config.yaml
n_layer: 15
d_model: 384
n_head: 6
n_kv_head: 1
head_dim: 64
d_mlp: 1536
vocab_size: 2048
activation: "gelu"
norm: "layernorm"
norm_place: "pre"
norm_eps: 1e-05
positions: "rope"
rope_base: 10000.0
rope_fraction: 1.0
qk_norm: false
attn_scale: 0.125
bias: "none"
tie_embeddings: true
parallel_block: true
extras: ["capped logits"]
init: "uniform"
init_std_qkv: 0.0274
init_std_o: 0.0
init_std_up: 0.0274
init_std_down: 0.0
optimizer: "adamw"
lr: 0.00163
beta1: 0.9
beta2: 0.98
weight_decay: 0.13
lr_head: 0.0112
grad_clip: 0.5
warmup_steps: 296
schedule: "wsd"
decay_fraction: 1.0
decay_shape: "linear"
final_lr_fraction: 0.0
batch_tokens: 131072
seq_len: 768
doc_mask: true
train_tokens: 899800000
steps: 6865
dataset: "wikipedia_en"
MLP neurons of a small language model. Each row is named by its layer, matrix (up: input weights) and neuron, and shows model dimensions 0-63. Each number is 200 + 40 x the weight over its row's rms, rounded and kept within 0 to 999.
After each neuron's rows, "fires after" lists the tokens most often just before its 100 highest values on Wikipedia text that the model never trained on.

L4.up501,192,266,275,192,143,157,184,178,162,129,205,133,208,185,210,170,182,264,212,215,182,199,268,185,213,237,203,181,217,257,175,205,172,267,205,258,213,211,214,256,237,169,215,258,138,239,239,153,199,275,269,210,235,250,211,190,243,219,180,173,198,178,235,179
fires after: " F", " f", " ", " X", " Y", "ra"

L2.up1310,204,150,185,256,192,214,179,192,247,151,157,110,181,172,143,222,231,226,165,244,145,219,203,189,147,230,219,134,209,275,232,228,210,222,196,246,256,160,216,190,157,191,314,192,215,214,141,172,269,153,152,154,224,170,250,88,238,181,211,228,186,206,176,254
fires after: " (", "\n"

L7.up631,207,153,181,206,221,230,196,230,169,204,193,189,207,198,185,93,243,282,129,208,214,195,250,190,180,245,212,135,226,266,228,235,174,212,191,211,182,152,212,203,226,241,154,181,211,185,221,224,189,181,187,231,177,121,205,190,199,231,217,172,272,145,235,197
fires after: ".", "\n"

L2.up198,270,205,186,241,175,193,214,148,203,238,184,174,177,277,185,161,243,201,198,206,239,253,231,170,204,266,170,183,259,286,217,231,208,246,228,224,187,218,147,213,199,312,210,147,203,240,199,165,149,212,208,207,171,229,227,174,215,184,245,215,217,247,259,174
fires after: " North", " K", "C", " b", "p", " C"

L2.up447,141,237,143,166,210,196,274,255,204,159,229,112,208,197,262,245,259,201,146,276,215,236,176,179,186,184,198,194,187,287,235,235,313,194,231,238,191,150,155,221,174,203,265,225,228,184,293,164,186,182,201,241,204,105,230,141,198,207,207,233,187,198,227,112
fires after: ",", " in", " the", "In", " In", " ("

L4.up217,250,240,193,282,145,140,206,185,153,208,182,197,128,134,206,209,179,271,245,211,195,206,249,196,217,194,231,274,238,298,214,240,237,195,139,242,246,227,213,186,202,249,199,207,199,182,261,183,147,146,271,181,229,186,229,176,240,215,236,207,242,234,216,212
fires after: " ", "-", " F", " G"

L4.up38,212,264,221,255,192,165,187,160,245,203,134,247,132,197,194,188,241,273,193,265,204,250,182,162,173,178,246,193,231,201,199,172,216,260,198,227,272,128,151,215,190,244,273,166,197,178,211,174,244,231,232,189,204,176,296,148,232,157,179,149,289,253,200,244
fires after: " ", "-", " un", "ju", " ("

L2.up646,185,183,104,213,141,230,203,224,208,122,168,188,228,198,164,141,220,268,181,191,122,147,275,188,140,149,223,161,178,212,177,201,249,251,209,195,160,170,233,163,237,167,162,153,225,156,242,161,214,159,229,209,183,91,236,147,215,160,177,239,178,195,206,252
fires after: " ==", "\n", "ite", "s"

L4.up1367,208,234,183,214,255,190,227,195,217,200,203,126,168,159,260,197,269,200,163,291,171,193,161,122,180,220,170,140,207,229,181,203,224,284,204,272,244,117,257,185,134,226,212,172,241,227,190,188,146,207,153,261,188,168,230,213,222,159,252,205,162,241,239,209
fires after: " (", " the", " as", " \"", " on", "."

L4.up474,183,261,219,222,198,203,178,239,230,138,195,145,214,213,208,188,159,196,182,245,219,196,184,172,237,259,193,216,175,313,231,272,204,223,150,233,206,152,159,242,182,109,207,238,213,152,295,201,151,191,239,234,233,227,216,250,183,176,224,197,219,154,271,161
fires after: " f", " F", " A", " ", " C", " di"

L4.up831,138,208,205,264,206,193,203,220,158,166,173,220,165,219,168,200,180,231,262,224,188,155,235,193,125,141,287,221,230,196,248,261,196,175,184,163,261,193,189,307,128,254,148,142,274,280,271,127,142,225,231,190,158,160,216,218,220,269,223,219,233,182,183,176
fires after: " a", " f", "th", " A", "il", " Na"

L7.up82,242,208,208,290,273,151,206,265,245,147,176,270,205,191,193,239,197,260,110,238,166,126,226,190,181,273,204,163,157,214,256,151,234,211,141,231,146,224,245,254,221,199,159,285,141,143,240,144,216,226,192,159,276,142,257,181,253,197,182,221,127,188,292,216
fires after: "\n", " of", "-", ")", " in", " is"

L4.up34,220,190,244,267,137,226,168,173,187,181,202,179,171,248,251,132,256,208,224,196,225,206,146,258,237,187,168,221,208,269,173,260,213,237,231,244,196,192,188,188,207,273,176,197,143,174,232,190,230,191,157,202,228,218,212,162,212,148,288,227,215,268,266,170
fires after: " ", "|", "s", "ent", "f"

L7.up951,161,203,193,270,206,176,180,149,241,151,149,253,183,208,229,195,170,251,151,185,122,170,251,162,252,202,238,126,216,215,178,180,199,210,227,316,166,123,215,214,228,265,197,177,197,162,275,131,178,209,187,171,212,150,197,164,201,181,182,182,141,242,218,191
fires after: "\n", ")", " is", "s"

L4.up719,150,250,192,246,220,149,268,249,234,214,171,226,97,187,242,135,206,309,193,214,133,153,258,135,153,204,279,230,213,182,213,180,171,177,204,157,224,147,152,277,217,261,152,178,173,266,228,129,143,123,213,255,149,151,201,239,161,241,278,148,182,204,155,188
fires after: " A", " a", " cl"

L2.up1298,190,145,212,199,198,204,183,211,225,136,172,229,192,216,178,175,209,293,247,188,185,134,209,188,148,268,194,132,209,224,145,182,171,282,253,221,186,212,242,244,248,147,196,231,174,200,186,178,247,188,208,197,219,164,199,149,211,209,169,174,206,194,201,253
fires after: " ", "-", "S", "\n", "hi", " S"

L2.up847,201,242,255,224,284,235,165,220,212,196,168,130,161,144,202,180,198,213,222,286,193,205,170,117,202,249,165,168,133,245,177,200,207,231,227,167,170,207,189,167,170,238,245,236,215,172,291,180,224,165,233,275,199,94,196,235,212,207,223,134,196,188,238,182
fires after: " the", " re", " a", " The", "."

L7.up1201,212,237,162,221,241,215,188,231,162,224,177,256,160,218,221,156,208,267,116,228,172,187,169,242,171,208,228,215,177,281,271,273,192,255,197,185,277,130,194,210,191,223,228,182,192,146,240,174,243,199,198,143,204,115,230,202,199,226,178,166,238,205,207,195
fires after: ".", "\n"

L4.up290,193,161,217,229,176,216,150,168,147,156,249,213,152,188,241,182,214,192,196,254,173,240,243,185,167,258,160,105,228,229,150,170,248,266,160,255,262,164,202,185,135,154,188,216,134,261,194,149,197,274,220,159,207,162,256,248,192,192,170,217,235,215,239,183
fires after: " ", " f", " F", "s", " ("

L4.up1032,244,212,210,295,161,170,238,153,244,188,177,243,155,205,160,214,152,299,279,184,235,233,140,210,136,212,180,248,299,220,165,260,193,211,233,257,234,229,197,170,221,201,120,249,194,198,172,202,224,220,286,172,216,160,195,167,238,271,150,244,246,234,187,194
fires after: " ", " G", " (", "vent", "G"

L4.up1142,227,169,191,200,198,147,187,188,111,192,222,211,127,162,176,181,186,238,205,279,150,217,188,152,212,240,240,201,247,224,158,219,281,226,165,251,229,104,242,198,242,192,315,240,218,153,257,132,132,209,317,86,230,187,198,171,230,178,174,149,295,192,205,228
fires after: " ", "s"

L4.up734,160,203,234,180,254,219,200,174,237,180,210,232,109,165,251,127,207,192,252,229,158,206,174,127,123,162,174,199,217,231,177,194,195,274,199,138,251,146,217,225,174,232,197,224,266,210,138,90,165,120,243,243,224,157,211,229,282,260,220,191,180,154,245,219
fires after: " the", " Ro", " as", " The", " K", " C"

L4.up1317,121,242,220,232,232,170,198,243,181,222,211,240,165,196,145,155,206,222,222,253,191,215,246,177,207,203,219,267,267,209,202,169,202,208,163,147,314,185,201,186,198,241,248,208,168,171,192,171,214,217,301,169,171,142,205,146,189,203,174,178,231,255,220,228
fires after: " ", " the", " species", "-", " di"

L2.up82,186,207,246,219,208,239,173,167,229,203,167,222,198,145,223,259,235,277,233,228,158,199,232,232,220,237,254,116,179,221,168,188,194,222,222,218,199,90,160,176,189,261,159,124,247,168,226,159,261,217,171,153,140,177,169,169,182,269,267,274,224,235,198,235
fires after: "\n", "ite", "==", " Born", "s"

L7.up445,185,175,219,215,208,193,189,176,197,197,172,241,168,215,226,131,251,214,159,262,194,218,216,167,126,256,207,174,307,253,216,281,205,211,217,173,283,129,148,233,163,238,174,163,234,278,230,211,127,198,122,143,211,81,239,139,224,241,211,215,258,197,307,194
fires after: ".", "\n"

L4.up729,218,156,260,193,287,221,204,233,159,182,185,209,225,266,185,157,270,181,136,183,152,207,254,161,128,194,241,189,167,281,203,173,160,283,232,308,221,127,144,244,166,289,255,197,228,248,223,226,196,188,163,207,159,130,168,220,271,210,197,164,254,172,192,175
fires after: " in", " su", " h", " the", " In"

L10.up994,179,139,207,197,219,219,172,215,161,201,74,227,191,233,185,158,129,232,202,227,150,148,248,184,159,201,236,126,197,182,250,259,197,185,235,172,232,265,201,221,187,191,167,208,173,216,191,226,208,250,254,266,206,169,205,186,208,250,213,152,201,169,211,171
fires after: " M", " T", " A", " U", " Na", " As"

L4.up328,189,151,209,211,191,253,264,188,213,138,108,162,131,218,208,277,193,180,153,292,189,163,164,184,223,209,213,144,219,224,104,222,267,259,208,306,238,243,237,224,157,197,253,177,190,207,152,175,120,216,161,198,261,185,194,210,239,143,273,139,238,193,237,228
fires after: " \"", " (", " ", " would"

L10.up949,178,211,234,252,231,194,187,169,234,196,169,230,225,200,167,151,218,226,232,190,218,210,215,214,197,175,202,204,232,209,258,196,155,260,237,241,135,155,268,131,109,213,261,202,190,205,248,136,222,158,191,115,149,161,230,137,245,208,202,116,171,155,210,150
fires after: "cc", "ni", "vi", "F", "i", "f"

L7.up364,177,145,253,266,195,144,196,222,165,183,224,215,173,200,227,197,179,201,121,182,174,206,272,212,246,139,263,193,173,229,146,197,274,208,171,263,238,228,236,284,183,158,212,149,182,193,184,236,153,204,243,161,194,164,210,214,182,292,166,203,214,227,210,158
fires after: " ", " a", "it", " the"

L4.up568,134,212,199,240,241,269,213,113,203,187,165,277,172,138,170,257,201,265,265,239,219,204,186,122,193,218,204,266,267,228,196,245,245,238,196,239,201,147,237,190,249,239,153,175,188,136,189,222,197,211,306,165,220,195,234,131,197,196,187,190,237,207,220,200
fires after: " ", " a", "-", "\n"

L10.up1432,176,184,273,236,181,239,155,231,233,150,208,239,168,256,182,228,248,190,268,202,159,157,167,218,194,185,175,169,193,225,170,218,170,243,265,262,188,189,189,219,185,277,213,253,211,209,222,167,205,192,219,203,188,182,158,190,185,167,164,213,301,198,240,245
fires after: " ", " d", "s", " in", "ran", "y"

L2.up994,193,177,190,145,178,217,223,177,171,197,145,224,174,159,215,196,264,213,220,249,185,170,231,213,141,155,238,254,222,230,226,169,154,291,192,167,216,92,194,239,156,269,274,157,268,209,224,225,282,190,212,164,145,188,197,177,305,283,150,264,186,227,230,169
fires after: ".", " In", " because", " in", "\n", " that"

L4.up503,170,215,259,211,146,152,190,179,215,172,243,255,171,239,207,164,182,243,243,254,129,189,264,189,192,185,224,146,227,223,219,227,159,261,181,261,218,109,114,160,263,219,142,241,214,230,201,157,207,176,223,142,264,170,111,204,287,221,193,93,205,208,241,204
fires after: " F", "o", " X", " A", "F"

L2.up985,238,193,231,172,167,254,141,266,242,216,177,107,153,224,199,221,183,175,147,236,212,203,229,114,189,285,170,178,245,296,178,214,198,238,278,257,200,213,236,185,211,241,263,162,143,249,169,193,204,196,203,163,174,191,240,173,196,224,301,179,141,190,226,129
fires after: " (", "n", " K"

L10.up721,241,185,185,228,144,241,91,230,157,176,223,128,193,236,224,245,199,193,134,161,183,163,177,173,218,280,157,226,217,242,207,221,187,205,219,233,238,182,261,225,180,272,359,133,231,212,221,116,267,154,240,155,181,132,221,194,255,150,238,192,193,144,161,195
fires after: " |", "ish", "mm", "man", "an", "n"

L7.up1167,201,125,181,237,133,165,184,181,216,210,260,246,126,240,197,205,236,185,173,223,143,211,188,190,194,230,191,212,251,220,119,189,203,187,213,208,215,156,222,191,139,175,183,189,205,229,154,157,224,185,168,144,141,125,238,112,232,313,172,225,236,263,223,159
fires after: " ", " (", ",", " and"

L10.up74,213,222,261,196,196,199,189,160,199,214,201,234,181,221,201,196,230,264,227,230,240,195,224,143,194,224,235,137,207,223,145,209,161,227,268,226,202,216,285,197,250,175,202,166,169,174,165,199,169,197,206,187,243,215,220,197,197,267,237,201,205,164,257,171
fires after: " G", " g", "c", "\n", "G", " S"